config.yaml
n_head: 5
positions: "learned+rope"
lr_mult_o: 2.0
final_lr_fraction: 0.03
MLP neurons of a small language model. Each row is named by its layer, matrix (up: input weights) and neuron, and shows model dimensions 32-287. Each number is 128 + 32 x the weight over its row's rms, rounded and kept within 0 to 255. Numbers have three digits each.
After each neuron's rows, "fires in" lists the words (lower case) most often at its 100 highest values on Wikipedia text that the model never trained on. A number after a token or word is its count.

L5.up1479:187083123052143059106169123086146127157163155098139163177174149066133158100124125144082118065149112126150133133143126112114141147190051070141062156132186090070131100142136079129092122110089124149119122110094121172094174079122085134153126060106169131179172112155171118115144096106117107161121093137041126123154163163141121137125134099162176141144123097142129117103098140160092125095105137180182134129172103090146132104132089132092148096127158114152128051121126150117127091138210134202152114061108120086150101128061122152174132166203181131129116165129081087119135125139158166137159151087143120066123104107080118098097121159150149159111137130108133169073152128147082114168147137124165182143118147103117078125163122188137100147133148111090134143150149128165194125164140078
fires in: "at" 26, "while" 17, "for" 14, "and" 6, "to" 4

L5.up2293:123129137115153140107169107144138171139116154156121137134185154074125120136189181173120081075110140169127131142141176088056085109145119166132139118133153180184115174170117140127113159127135138201116124206130114111130147098168197130127101096149126126138100160137114141096128090189084111169094155110106131112135167174119090172160150090121132117156121103136106138155090163176159117129109105144161114115123090098138138131121106166158190091077124151063110084100142090146116123135134107091198119127125164173088202111136129145146120163129125191137137115144097179154139087116118144146120085112181139111081141144180095150093138117071125118111058145114062100162156093100141126111121141177148176131178074136117120132076133143095125165107133124162127086113162149137147191098110132
fires in: "a" 60, "on" 4

L5.up2207:080129160081118158125134152071190168139111157121117110152132134084150089126149161180095124188131082104113114112137097155173077115148067117107136104128113158174097107088103064116089107062089130117201141166143114117120103165130116136137144128169123098094125133116116079176142119131132107096090143042200190152113182100157166172150107074144147124143150175184108116120108149157148162144153111138099127095167139141123101163113146133133149149093161120115120100124132171167130137049105127128114087146114078081097175114131103188125117128211142161095086107187104139164127104118136172126148142093117138165161115092130051148123097192074131124143077137140144156074125177080093107089082183152078126099073094090106156138161109121123070143131171167153115126142180150179130179200114190
fires in: "in" 67, "at" 13, "of" 9

L5.up181:158146118104128089154083156069131165115111120124138114158132118161089172083118117148145143168115169159095113165090146044135130101150117128108160132159140175133156140178106074105090135163110111094140115102166165062117077126098147122106145117152077123125122152142144128134129100135156105152138162103122066144129167093148153086102156156184142138166107116167149093119125084150135154178136129146098119113071105134151152072095111067150135136099119000095111158142071091171108126140129085163112143191148135129127081185105152096113131164095143158147106096113101138134126090151141131138163135112135062146168168137173170094159097106158169172148154095147127103125095070146106122115130104145103046085106160116106062147147141063112154113082104160190106166125151132151090107148151081
fires in: "be" 23, "is" 11, "was" 9, "an" 8, "are" 5, "been" 5

L5.up709:147075094089134100165116178141112102098121146106072136142135093133133134107120102165075145146144049195163149131067136172085117058139108071127128175128125103168169175100146081122131175122139145148130112083096112077128114136196155154099115134094138109121123114090115114084103084119155148116122086124147157154082121098154106125128120137132116152099110110081151060135150167152091073081141167145117102102103090127179092103140137176153075093112144138150139129158157076147098115132119081139087070127104132155149116137108124114116121162191141167171195150110194156165140162076101136140130129081111149174110107151135144110145106130184068143117123096110148153101142158146094108112111111138140072136164195126100103111104113148126094105118107090127104093132150088141147172183156113
fires in: "however" 21, "was" 13, "while" 13, "when" 11, "as" 7, "were" 7

L5.up982:097155096099189165152089117118131110099161157122133136172060095105118090122084135098123101092175091090169112095087131147193067156118093108104195155156106121100148154097062176076143096156101145083137125048134171176113052176114077127135050123123145091107130100148129126100188132132147093156163114187167120102109151129121144127162084122072052078149049174134146143180115151147130099127147153096162200148090160161104128170111165208149119103134144166125105195127150129140112137123149114172149113132158117092182106089091128130107170153090100164172145132078075091129147138229166129136116113081142090171104085069159121078135139125067125089075067151123114171182129177120147136111164082106122122103103116110117146158223128133146045129108152109157152110096097109118113095140045127
fires in: "the" 42, "s" 9

L5.up1052:097169172167119169050146190123139138093148127130113161116098158115120151139122111108078140221108107148181067146093133114121098039141104141157094160167136079106144155099089085186206076082146108143121168068071145107146133134101179141184148124169107128189130109106117167134098180189113110135128113133126188157159144164142125102173076094079115124126174130115144093131170119184162161099146138137134073103081157071154133103082112094075120155162129127135126114092145130116160070134127109046113090141161142165118119112098128140051112086105150136153119143085152119082163129127135111074110107075187126103144113138076190090140084198131123122135091124072075154126222145089150096104116114099086088138135142168147138140194136132119126110114100187175149153053072144142101146135166169
fires in: "as" 24, "that" 18, "who" 12, "it" 8, "they" 6, "which" 6

L5.up731:114047072126095125193129180108147161156099149135162130137098148107104100125037154097163115195128168127103144158179124094067178133155134128147134154104133125092139048105164111119187185098077100119155158147128090099132088086103097102148126120101201160120117151123164102114128120220124183125146152142139050167134147139075158136138067109155154146101143151154114169117132153076117126115104091081137118138099136117096093154148118165056116164103109097126109104129129141112147110133094171145118166178143131146098074117120101168135101184167136167126110189143210145162080125080101115127088079175083122120121183127078132137114123113124103186115123132155157134054118131139174075148111134172117119079084142124138090149143140085146109099137068077141144146116137101085088112135127125
fires in: "of" 30, "are" 13, "among" 7, "the" 7, "000" 5

L5.up2191:091145159137112102089156155154140117107176122147172146121116158136093148194143126110130106144141139114134063138107130150108110095119099141086128121149198087128114125112228142125069114113112118108135161157122105100136106118133157146140109140121154160095132124099089190136178140149204137138117147116183167118099107112094124128102133124136085127143095152235099188159096139095143207056178184126145126143153167133152072124136138126099190107170185088093161130166155174160082123120128134130108135108190114173077148129130115133107136126124084157066183172149128219138129113079135138128148068143168142128161074084119170100114129077133107122104113174161071114096128133124092054084152176153159086138098135146136081123089123144132068133139109146126159105153130121112218114139164132
fires in: "from" 11, "to" 10, "with" 9, "on" 8, "despite" 7, "those" 5

L5.up43:149175060083123175120152100170144141106172118130118185147137101129062173099130106117108202134151128180104110118141119095105138099169099125121140139161162104146095142124099168133075177174121094114185083165121108136146134129104126167157105118127108176156104149120147133103185111177154139148104139157084092083115060058195152063134124135142089127097055171147157142144114166128140130102132127087106153119104125169129126170129189118091100148153167085129140053134083134151087122185160130171171179139147105114121122137123157094123109123117109105116144094110151169112091098099191152162106185115123151130137174184150079149152094148138117141147111132178150114153120142133206130200120142083127137141108073169079103083164192075182109129104106140144199105135215147142148127198172103
fires in: "the" 60

L5.up163:103110112166089094108145164110192106106128169171123140147104146114100179115148164137086125085141158145150197086151114114129109069112076095070132113131198171140085135112052169163116115099152134052127089113171163136123121128109138132101122080112109130139126114167114097081106206159152132136161172053126112100082089138120162151156117123152183151138071167186107152116144161119149064175116125148112134086171116134131153128101104138115165153092126126165106116107125117184133107125151132116125108146139134120153113086136147119084127201093061145196114151159113168159125135119152127125119094135227077138118162133155125105117189123090139149108127083125075163058070102121148162113109121129178132117145157131145160163121148100100152114143103105087147090148126162128069134127132187
fires in: "the" 32, "very" 7, "as" 6, "most" 5, "and" 4, "more" 4

L5.up720:081139100121206132135151125165132171092121130132141148179218114161120117164150136108131084083122113210094127135128185113167073141183066145165107069183146094102134110089105096133079152167132175079088097151091097159164089093079177129092089158163161095150109125151149143160144126149099121116106181136138160046164174125163118121121151062126136097113149133098132090101114147086176145152145101152150128116186174096100098118122153166118140166112152085191163193107077146135132172132113140209088033093079141063112091106175071162133145108082110120109128127108162095149104086101198122129128108127111118125106142186078126126172136142120146101103115114141126179127104160175173204126131128136091145171147104189185103132101096134174098109140113144106093103087119154151139154143121103
fires in: "as" 22, "a" 18, "assistant" 6, "japanese" 5, "british" 4, "the" 4

L5.up1116:097124128134108147143178143148146140086118132105115121059169171155152207106133111140147122123084167091096137163114140113135124084102130116063128134132154085175096142078134154096152139087119149135150103093099101114154150107024167148134104095106158127123121200123144137064108143144144154092120121133143110045093108160121112140090157078108084089074171157127110096106168135146197135147138124098131112068119071126133128141120132118176073188151088066098138094182206085044126093163110119082133139167109149174151141117116099108135090160114133166114131129182123136113169108163079148074127130102127122137134142078143138119131094098123089190077162121095054144161150131133144140159102113108130125094082174140095136134078145129138114187097152117130167094103158095143058145074115111
fires in: "is" 44, "was" 14, "are" 6, "the" 6, "were" 4

L5.up1147:111083123175104196188109101143155104139109101144136076114093150107147179111180148121113136106120165174171158135119102097161121176099123089165127161170189107159101134134122135098178110137159072077148189131090132083177118092076164176134151099160118112179117221090156109088131139135130165109075121118083127111106150120092115079123121132090091062130140074169133152174149155156157130086102134124118159107177135154171122139098135124139196119079122185114168162098133126191115118130117112138067141162141097123084130128131138191108147142102094145123137147145185120079130127176163141125072111138179166132125199079102126202198087140173164185146212052136182161127104172172148156125087088130166117182146154068106134139161178176140089139109154076111101090100140122082097093113098142
fires in: "a" 63

L5.up876:109143092094119151131076126161158071135143174109115108161111176109109097140090068168162119226123115157183123130128132144055191101078074116154175108115113094112140121121127183177156114098086127070162133113111111120078085169143149107064138130183153111112087129128145100127114144117141155102047139142075159176155127116139115098116149144158075159144145133155105086015094074148134109165134194113170120089097165053158161156142148164130114153112105105128100057130159116119138085111079179145122076162057094143145152230124100165083103112206115142141087118083135099121117158142081154127118090064119111096140108154140132198091099128090141131172120122145108108105176130090088152160134137091151158136147152109155141183162126133144127104116160100135138153133127151175093090101119096
fires in: "also" 20, "which" 13, "both" 12, "that" 10, "and" 4, "particularly" 4

L5.up1813:124141083158136101151161134090069135089115165093094115093135140090137110088126150073134157105115125125123141159091132152120181193117151093088079110157064144152110148165144108128106157137096124112102190098093114118116110113143044136115090121145135105090198138188146113115096134102130106119155156222151165114143101106144091173111090131168138158097142107198155142130131143090053217073185124163104162098174129194182152119103155084069158109126157135103132086153127152178123141170076116185177141128127109146136117084155146093093093106145134149078150174131101147067135100166119136118124086220136193105165096132085072098179166097135089088063164084155141136162089153123072156178085123116137141136147145130138085092181153161141124140171100139166102144104104148105101128071170107
fires in: "an" 89

L5.up1638:139126120134114129169114180133088203089184121145088087112113084114163135169094163160103146113098078128117177104129103108178184173167145176114110146177103139116195125067120107189153147137073067103102106119138098154143101163176102119132125129083087191093073201186106136126139096139096147139145138136114109111164158129122089135167130096158072100134154135168136060116169118118102115106175139164124139135163128185164203120160123115078067151129129129129114128181082080182120042169083134120176134177110144119128170138096115115126175099144133132119161116138141118078120126183128108103128127149137099083136138101192139141162110140162144120088121117166171164066106056111135108120119102134091099122083116113149114152132085111194117196094078150136126142122117154075121134076149148
fires in: "an" 97

L5.up287:100170122126167116162215094124179133108125131150106114145201209140130107134085073116167070170119053142104061137116193147101054147114119131135152098168113128127133130130163115138084148103091178133135089109054124077124110100143073147161129165128175120129133187090142109157106099151093147104117097206067134172126088053095135109120159144116115129148143127140072108145162147149104198182123096162114076133145104136181133113093180106143082119158132116111140096125101155154105094160166153121146176035131111187139147111125133075101106157101116144092111136104077196140126143098200103194113134084134155131138130142176222129133120159183066096150116217130175178098132133147182096103137089147126148139093105103123087147098122148119154140086132131164152153121107123125150110096177119
fires in: "which" 44, "who" 8, "may" 5, "that" 5

L5.up1740:115177180145140125116162083090119092107122143095118121152152193143101136059109162139098122099166128147212164151167092073092142129141131128090106143140083115120202123177128112090117110120107074125224107133164169140095102164116108106126095117137116143116136087130157102213111163165109099131107124114189174167152172156155142141223136126167156127111185088109162165103135141110169110154125052150120106143172071092111092107176129084145098096120173116071143117143060092135132000152105081098140129176091179164131118180092115114110141196162080103135110105127135136129088084153148141130126144167137135117119113127169102117095156128154112117220068125099136098204123098141135128121123151112048128069097073127109135135099145144130120106154121103164126069129096134112073105147102157
fires in: "to" 54, "may" 8, "will" 6, "would" 5

L5.up2431:142132095158145106128128162118092111089125109066100163107109081072128120123216138117178135134138147215130148149078104105119107107124085100122111137163152107140149163134081146095139118148170051099080115186122096205128175089109151138151123095136156154111099167152131161114099115089120188179071144205071143053167078079142093154057144182110161112167146058143182125143094131169087160139158120151145084068193147131150122138133079136136162116116159099135098118084119143096113101181147077081173152085148129127111117116187062131132126161100137128101117069142132116111136150172142080109151095108121104071135176140152172106127146104125070139133076168095135185072111167129098122119099100166129129163129129126073148151174122180152107158124116162154106146134106115102097062110150194
fires in: "an" 88

L5.up1378:170127063132095127120116167117173098101152118110149127126133094106151113121153127127205112064160165167147096139187123156143087121105098106121131136105188091165127139170154150072178095110129089121047106162035083167148097112116127115174130144078179102114132086085124168150096134190083204154089135098073144179104167153128155160167199129127111084114140124133109094166148163202187113148081104103117091140080156099135115088162088151170125105151138130114144148129124199107107060167132122154148116136129135184093120065104104100075119107128149179165149148091107130114151154184107143117113112101094098139097186121115155173163114094158192072167060112124164139126131189111173131101117108155113178093123115138113122079132140171155090100124208109097133063095133117178105150093111150
fires in: "as" 47, "methylobacterium" 4

L5.up2323:137161126204083199104185109141152131104132156110178191097130184154158124119129129117071166210085090122171117182137129184162088076052116150138071177114093163059129130167114047100185108073184107136135137158118124157066154187138133154191111189121105138138104151152098136105121112116116133101166191110135187109174105175096169147108087091122126122095166125080152176104178148073145160102116121168103172099153116166127139110148135141143146128134138164161095087112128151128190067172118202171086158119184110155130147173133139145135084099176136168136157130088144096158150059143129183085121123134156136132153147099133140107120045119152085165166153125128159146125145129085144108032103122152136119150155135165078141122131115175126139197042109122224194177097146184160151090140185142
fires in: "that" 18, "who" 16, "he" 15, "it" 8, "she" 7, "company" 4

L5.up1174:115166119140069100134114134125092107100098046099124178169172158165131138065125100143090134155114085104141161133163111124116193105138089108140136134145158100123131122098127089123121088148165104109165136132045117092124139157138049060107094171177090162109135159109120142111177138169130120131152121104167139152104142126133089095142102170141142102132095162176125156145137175000131128066136107174140116133137104138176127135173113082151144160106126108147141133105114140122125000084075173133148168142134181136145150137186158186139180170148078136134065149084120143116154069139154112138136122096121138160132107122108149133082094165110052140078160150080122130152118067142159125106115084163125155164119151144164135134118127150198147059095117105161169144139116169151092121140105128
fires in: "to" 41, "would" 13, "not" 9, "t" 5, "and" 4

L5.up1223:149128134138079119120104126126095080141137105074126158145127157100158139147088140163142128197134119195106115083124113155122076137162165185143163118118117120140148104119102140142123101085184087121142138082129080169086127100094103147095129076129065162095148181151122101156092143139154201164092101150158155084122105124149072104184175147140155139153117157140185110148145122132182052100111161126118135102121142186131102133097133068054134017147143049101141119095120175129114099135109154168173075143082073118121122117125166152041188090164091147138100125156193129154096135136235144144114121133136115112109152131155092157145101109099216135082107057160130136126134049081172149152151141140107126139176175207093114159116153080136097119159185143150107126153107151108109172107134139
fires in: "to" 16, "in" 14, "be" 12, "has" 11, "had" 6, "is" 6

L5.up1527:138090115146051131189135156153124135132108045095080154148139135087073156158154119173096124203098156134101106105158144117112099077129148158128115155117102132109111162144113155146171145125121083106155153087119130109120094116154075107142103163073090111073119094128125162125095134126119157134109129154077072155096105129115113157149120135077112073104140117161117131144109130131141129121064200149141109129089119142149161135168141149166082137116138146024134100086147136111130132115065122100167095136094181126141104162103148138116102123077064143118188182091093107097133185126161094173127066150122140142101134140136148170052155154118156127120142179050078114141176164128115173150123129133078127155090073130165123081085084149155107120095103207047162135095106065117145112149142110
fires in: "was" 27, "is" 23, "be" 9, "it" 6, "him" 6, "were" 4

L5.up1679:094126084090109106075136136177124089082103101111188186116142111135133119080077164165170107109136069158087106132130163114132083110147111158104123113132141095190155142191168097145150158051158052142194074134134150093147138076103139106104151142100105104182151148132148124147126192129064121129154152129112148112080110088168088106194159183147124132135136191111109095123106134153079148114107150099098118110159096129151107165109171145111187161039117122095121094148121133128107116121117129117071154146138057134073139100077134114109173158102139166143117144125132128076152164161074173115107112109132228140169104104132125131203112158139123108156159105126149116114109084180138134194163143125116097113111130141091166073206121152144116144122117109115070160162131073149126091100133136
fires in: "a" 41, "is" 20

L5.up375:134124125176123132138122096168131181052174064131123160147219164170090145136127115141104093134066131119045129104067133080139151103096103074136146120092102134087085126095128143135133149147050144102130113133053121173110142171113151150090183096094111117132123123124106143144146133141085170124162146068096175092154082099110151141168102108097123079121134106152072181128102122129153123105141058131109126213114107130138134147137142123165115124153132122103181181069136098164108082154143071121069111098136082112027156094118115091103143134117092129131158080145095151099149155137117157111115093127186129116119184099073178121113122121158121109212153087088120171121132169072131153119108141152150186141108180145110132144159042171136098137128093107107171140168155165095105160143128141
fires in: "which" 30, "the" 11, "that" 10, "known" 6, "it" 4

L5.up1989:085101091107144133113159160148151148108125146123137137166092135185134104174138110115077117132133100136089100130126067148109055175216107132102106134141126159149144149112112089159096107160142122141122089117108145158112140133091131115161104099121139190126176124122099114121155134101165140145128093100120128123183151110158110135209148090127184169129151115190090097141106091088105151105168157135097128173174099147159201125128132194118107186134147109075162038131118093219115116118115175116097131157094082127099192117093128116128156153091120124118164151105117097114144129120175123108119133131151173116067171110165131172117149115124113128148075069069092127096101125112122229156146103152167120062118060104143111138081133142139125138162118120155064137132134125136093093131108190
fires in: "was" 22, "most" 11, "is" 7, "be" 4, "were" 4, "as" 4

L5.up1376:126130163160169181105148123088117085196121178119065145135117141071128102082144148151099201102081146150119111141167137084151126142079104132170151167091136146126085158108111139144105129148104152130119171070115087186127167129130105141133128100127113117119133106142128163055174115156154136182107199111093142112062119106141198131095077151069112073173094160118182110151137133128131133070167115078086148112078132209095142152182190152084102114081113092145089117161168180157184090105089126079119184148135130134145109097173103071143117148160133177071143116153150134126132174139099117125125100091184087070119041132171092141142089138161160120127084147149100138127089133141199087114129114083196136113152098115121123117177115142108145150091146165142113129117133161130158092118098197
fires in: "the" 53

L5.up1172:105092100161186095143121147120136112142096177136103126146147055173133109148055126102100149115118104119086151102116174125109166160073099165127113128138135214186094154112178141135096100087156117159077092062082109179139164104133133207102123080145175134141111144140131140084077113100199136131091191134108082081107080128134145144142160085154143108146132115132182131109163139133144123098193149106164147134154107088132137164140161096125118104114155095117160080147122142123158077042155143152102127102139156107136132120086113141103106096125173145119122097157122179119066195140142158140120091136144050148132099137094075192086127070094126156066148124159123118126157112124131173160122141129127085169133146081112138150142121143112136129123157104073149155132070082103164109190106054
fires in: "a" 22, "the" 16, "one" 6, "prud" 5, "part" 4

L5.up700:090115166133166111130131085155055146148071115145157152135094210124180125120138140106117128137063122109182114108153134096155098062124069066155138134148113108051121127122097145198154187197113141084071108056105154080113155078082160112067071103151115119137121201148151105118125141170076079138163154144132185169118062105138100096116154081077126137111091167139086125160125152144133119172100151087097102173130140146149129162121146148129151106123136162127099123167148159118167102123141132168119102127098161120164140134139147095155062126096111098136109111144151124147168115132041181177188152129088106158202067127126164111147105168089164168134137163079078145133095109182166132117081117121103161073140137149074091204116091130209135089133145152143066074121182070151120087151189148
fires in: "known" 24, "was" 9, "is" 8, "such" 5, "considered" 5

L5.up1540:166169104105163117184151141102121129134122121115110152112126098118152137112101178171095078148089146108114118136150111131105083102189117115155115127128127085137139150081078126089150126031153092100118140120081151201155168051111135164065078157119081113181010104156125148137113119112151126115049160168091100125158137137115167168073122112132097110142146155186145116154109096153103153135171143062160099179075168132126095117133193090169109153171126149088117124151132092130101100095142147131151116175181045181098077170128147151089112142156111115098146132145150167110122111182135132122091139123132100141139123127111141083102146189049118153120210065079132131066083138074125154087091121108112107104132139167057096107182081080151112125178143113116056132163145154087207137144185144
fires in: "was" 17, "an" 15, "is" 8, "being" 7, "most" 6, "newly" 5

L5.up1390:119082147128133073077134114143111113161110142147136152124144059087150166094059121180133093147127085176157097168175185136133119137078114167139067074200085164121098116081124178110137092132110145108084122132155080098061089142079128116109149135106110123200118073094078081130148126169174121078129158158128147091075135072122101186127125180123095127113120142158118135137132117125131093095173171142084158117153110120109076109181151088064167173154146052147183157154143107089190074062118146121059152118118108150097144138128144101125087062176128169132157164174123114093155111131132130158089129083064119103096132083091101134146142204096103180135112153138141116174138080091150145126099074100118135159122139157131094142127101202121122121128128123058143070146059136114095100133143109
fires in: "the" 31, "of" 11, "from" 10, "to" 6, "s" 4

L5.up708:197087085125200127140150122119073114123181091116137199105173110078145170101091120095116091119166126145111118159128092105130136151149112095166138196172083160127169143107145125163125099172134089055115147111076133094117135086122157116126085107086107106148088162188118113159120061114085175162106075205137146078150127115121075133123143074196131118144139117106062138167086127135065181125116122128091103146141108101148141118151175105106105142119147102138126152150159122174196145166122114154182089083161134099129100114126067137133132093145087110072153141186100145070147165178127142146105038126167078129182106159152124103153104142162105136157076092141106158115106137098077137167124130113146159090169110122138164107132131131148161155085086201090064117102124132125111152084132210
fires in: "an" 97

L5.up698:079169116111113109101193094088132111184126108137114105111045168102147154122157110157061141156124067137155123179104089161193110110168146172154087099091122159111101123131115086141083116111167112127116145154151083131109179055139115077086112135111142103141163155200133181074142055148122122120155147105082162090123169139046124131142045105099132146104111105094168142151106109130075114153138120222116170185086098204121127099111136085080119082128111115108170153109109133157153164124159177134111137146135113175187135135110102123107195087150103148124142080081090082098172119131114150063133125117194109150188131161087151107165190108150128173160089135107155142137110115139156159095136145190093114132170142131144129086115127148110085093072159117163120104133135096158126093125154111
fires in: "of" 18, "as" 14, "to" 12, "the" 7, "for" 6, "s" 4

L5.up147:154089127138161071136132143145160107151114112145169204160099136107128188166170154107119087158178154143166166119172180095121093130176111147106148156133143109195142140094094122133173150164160133120084148088166119103166104126119150139093102158122094117131141155120111159085185122160126158120104127100199136091139114121127193159117143124070082172121115118127116167183091130152082091101146189029077140184115124162104101102090125126122132146161176084066105139150127173127154127153139095156090098115097130108077095174108100143122116115140118074137077103133161193108143131138117120218094094141133184156178094119111162132172105135139117163146064111083089105141127135071116173120135103054119064040135136108072135092140160088126177108165125101140100099139193107105154095173127124
fires in: "was" 21, "is" 11, "of" 9, "has" 7, "were" 6, "had" 5

L5.up598:129115058102132139108113120191073081091162185129104110131127153134155141167053108161123175149076073151095123177140162154118161121104154091133132111136145151171133102124118177149079133186097058132161151103100155118130099142145152110146127135062192149069104127206115070108126113182145144066074116123133056176128157161073107106191151153167154106106130104116132136099110147161169167143161153103132113132111162184126123117137114065124144146148137142122087124129127051137144152129109115124130099150144131041166106147164110145167143164164118191111075114095123108145079119083129092082107086143090088160065130132071100080152149160135132084145043126111093097119164143084200127120115168119137142124101043161133185144163135128058115114082115116108169149129107161132181130077161158
fires in: "the" 43, "his" 8, "der" 6, "whose" 4

L5.up2430:069091140113113138130178110120126139069098082149165179127137138109147142118168190103158168146148154132192061126145163129131176104120169136118098198118140137108088121142170110081151095082121115136110145163088160124110143142133131098088116142121070171149120136167085128094172086107107115203094192167171142114121202177140155165094114130126126174140132116145144124138115172143159068200111143085139139192130115125159029140101112178170075154149131124163128134112097161164099137122139165134133134155149189120115195181198124148122176147214187155128096131168205133145108154117136137088122159157208112088127070130119086140152134122124128147134127104112132121149157153140133128108144065097092110074097161168124164151061110097083090115122155136130192121088149134100119134147123101
fires in: "in" 36, "for" 18, "of" 10, "the" 8

L5.up1691:124142115147125114120147186106102055162180147114066111122170195048130142109134157083172104143142106153093098108075138076136118180146155173131112059136127134063121117104131095146160106167122177037137158121148165121121125115174119085125137155117150205087118130131080139197186120133153181125035100122096068115142166129123143142131160114140108084138155069140116134126127125150135155109161159132168129148142156157126099141190199081127126068151156113161113104130119063137126118172096114126195110154102189107156106141110096143086149096164136127086068107166158102131129126110098110122132102102109135089144138180144177156129147098118155092106118117109184169112143143125149137120112115081145124107115147136209180184130087171178134128036095135124115138126125058129126076110126103
fires in: "that" 30, "an" 29, "it" 14, "which" 6, "had" 4

L5.up1906:083124107155118107146133143149143120135121123118122159160092153147183134163125155121141056103064129108103153165160149128140076178142140080110109164144072158088087138099122111152113124141130112158171064085154096110184142102072128165097102135063093122136189135096128129145143136128059119096099146078104144159140079095154160138112158033109115113128136134133179134122153156104158145167103124116176162136117133122126063152114172114103108092124153102109108087084171155147135094145114140127116121075085106180215161127064137049077124149132175100134120199062153122165103122140110136101194183088164093191085119117147138098147132168165117163151171144109083121120121159089090148188178096153187117093144107170130063097124144108111093136144136078159117094147136152102087106089171132
fires in: "was" 55, "also" 15, "is" 13, "being" 5

L5.up2226:167125133143080161095088137194138121126169132140110142183086146119155117126059119120083188128084066110122105109136131148132101077142152119077094117147131125145135150130187136089122111143037120181113124136098084132127093121137149118130142160134111189142203086102114147118114136099180116190146125083105057105182134100069138114153159146174160136115150113096109146124073115148098149137185135117115141193127130133116132103076157194102115146073157036126102143090086143146113104070145196156155110167117165073172153140166141164191129097153147086093175102124123086130129205085124168145140134105136091110183135085116169111101114122141136132117106110100233085101143174071115115107175090104156089151067164084145112089151105124134096132148099129138105136141095100128125107143154118
fires in: "of" 35, "in" 16, "other" 5, "october" 4, "for" 4

L5.up381:096137127129171091128112125146179173093135102125216189130146160170200060114092149080079113166141140128123102113168152105169087093105102132147138128153114182124100109123111134139095086063089137112120133101134122187068123101109160099118124134103089092143195164155141106093144120159180122194144168112156162102095138126133159184135116153131092132092149143171152090144158123091162069177131185107087154158096082194146141161147194162109132120151154139122131097104108097163174130084098081120057078156151127109132150173134158063137140128189103183097203135082121143140137177186114149121125128133127119168071095048110106110118080127173177123190128052086135178166094129180104128079050093128069117125159124158121079160146132117122088166131145147137103077125121142120136086164158135
fires in: "the" 47, "s" 9, "in" 4

L5.up567:131151137087087090074139163115130235191145100152113169162134152122174089142097139195102159106144141109108137125160141115129119066105092128090150139102147130126074089155098121136070062086054067085156134217155159111148123107142110169167153152099126134131175144151103080183113108136133092133103103126132167131132111142099132117117117157117174115178142166133160171157163136138153158093137124228170111084153138089140127128159101150144127119092174146144110104126089170173148100175113121144145126135134129145150109086148115203142164202229052134118127115116096164052099109181094161133136163151116123123102167150199135069162121168116104141099147141123105149171158112118141129135149135111131116107151107155069124135191107114129127198121152071113049198121227143118132131121097109
fires in: "for" 33, "to" 33, "of" 7, "provide" 5, "on" 4

L5.up291:150072112054145146141106131173075103113162098089138130134094099056122153086172113200134165132155037162197101116179074093130192156133132098178176127155161139114189176102131136117179088137095091110117147092024135124151084104106105138157105122087122151105101146099116109123095116086117141076101121181165158087160105117152116104117122088179147097102197128119144100128145113133088177131138114152143068134165148132137154110117103126160162134165126123144122141141152077162189087156168151120171108139111166179100125162111122146097106091156131096119120147146166130092118105163145088150110155205134120045140166163155154112109096184133103120135068104096180149125140184099167098138156116088139131153137134103129158151134128191136129151098151144173137145182084169105193069120134174
fires in: "an" 92

L5.up2125:120133102097092139127146099112057148102171153162117091161104141112149092119123134122065117152162148112099121102131118163182143100111107149104111096116153167128052075096109160070116113163170064163168140089120108164117129127124106112119143131139152160097199118125115145135097129126155097104115120200168108107131110170153124140100096191118086066152119123143074104107110136166133109094190182114128102138127052116163141089135096129145109136120065098140159103141119172151113117113160132093110147155133144130156154075096173134152107104154140173127113157105105062140093146132147194115187086149101097129137123140089061113119100093177135128133137113085093103162128118092118103074166142115099157157176193170138120110157135120096057129150119127088135118156102119135172180113160102
fires in: "in" 33, "of" 20, "for" 6, "about" 5, "to" 4

L5.up748:092065091113097118140139102117124113122124128166154067156120143161171067211088119054143098157138099142106083143109126125117151112116064139167141216167131155150132166116127133104210143116067088117154125115096171153178113123135088149130110173115152114146127159126089154076158078156145137139058150131138101163107126151062143134113121095169152175113137093145164120116067149126117100116109139113164129139077109081123122090127122140107124152154131114145129143102095112128074135171125109135093136227092141084092138121131085117122112093134083110187182214079123150143058143100067133102150138169153079098183123109068107105156073160145129183102100104146151061111164104144191167121152092135141154131126098132063109136108122109089131109116067094160111079103121141082121132118129146
fires in: "two" 34, "other" 9, "three" 9, "of" 5, "several" 4

L5.up901:135114130201144094101138134102149152140169089127109102137165098165144120159129140156148132117086211115113116108128127138069163154103153123169136126104102100202081180168140095106176191163083151113123095133149146168085087084095140085131107161126115161127111116130162108099159106204122191092099091135136116130149145096127088084131093081131141104056177165052081097138180143108143123117117127118094117130130135095109092097155111169170111139158127166112136243077150132144128095147152135161158116189098095210196169156111171089061153096116132092083172045185102113161085127147096115161120124157117069137137120137132192121121122075133118138120119170158134122111132131102129169135083142188176178177150169164138215117089108171111166095156095103119151103129165102129090180144127142
fires in: "as" 59, "well" 10, "the" 4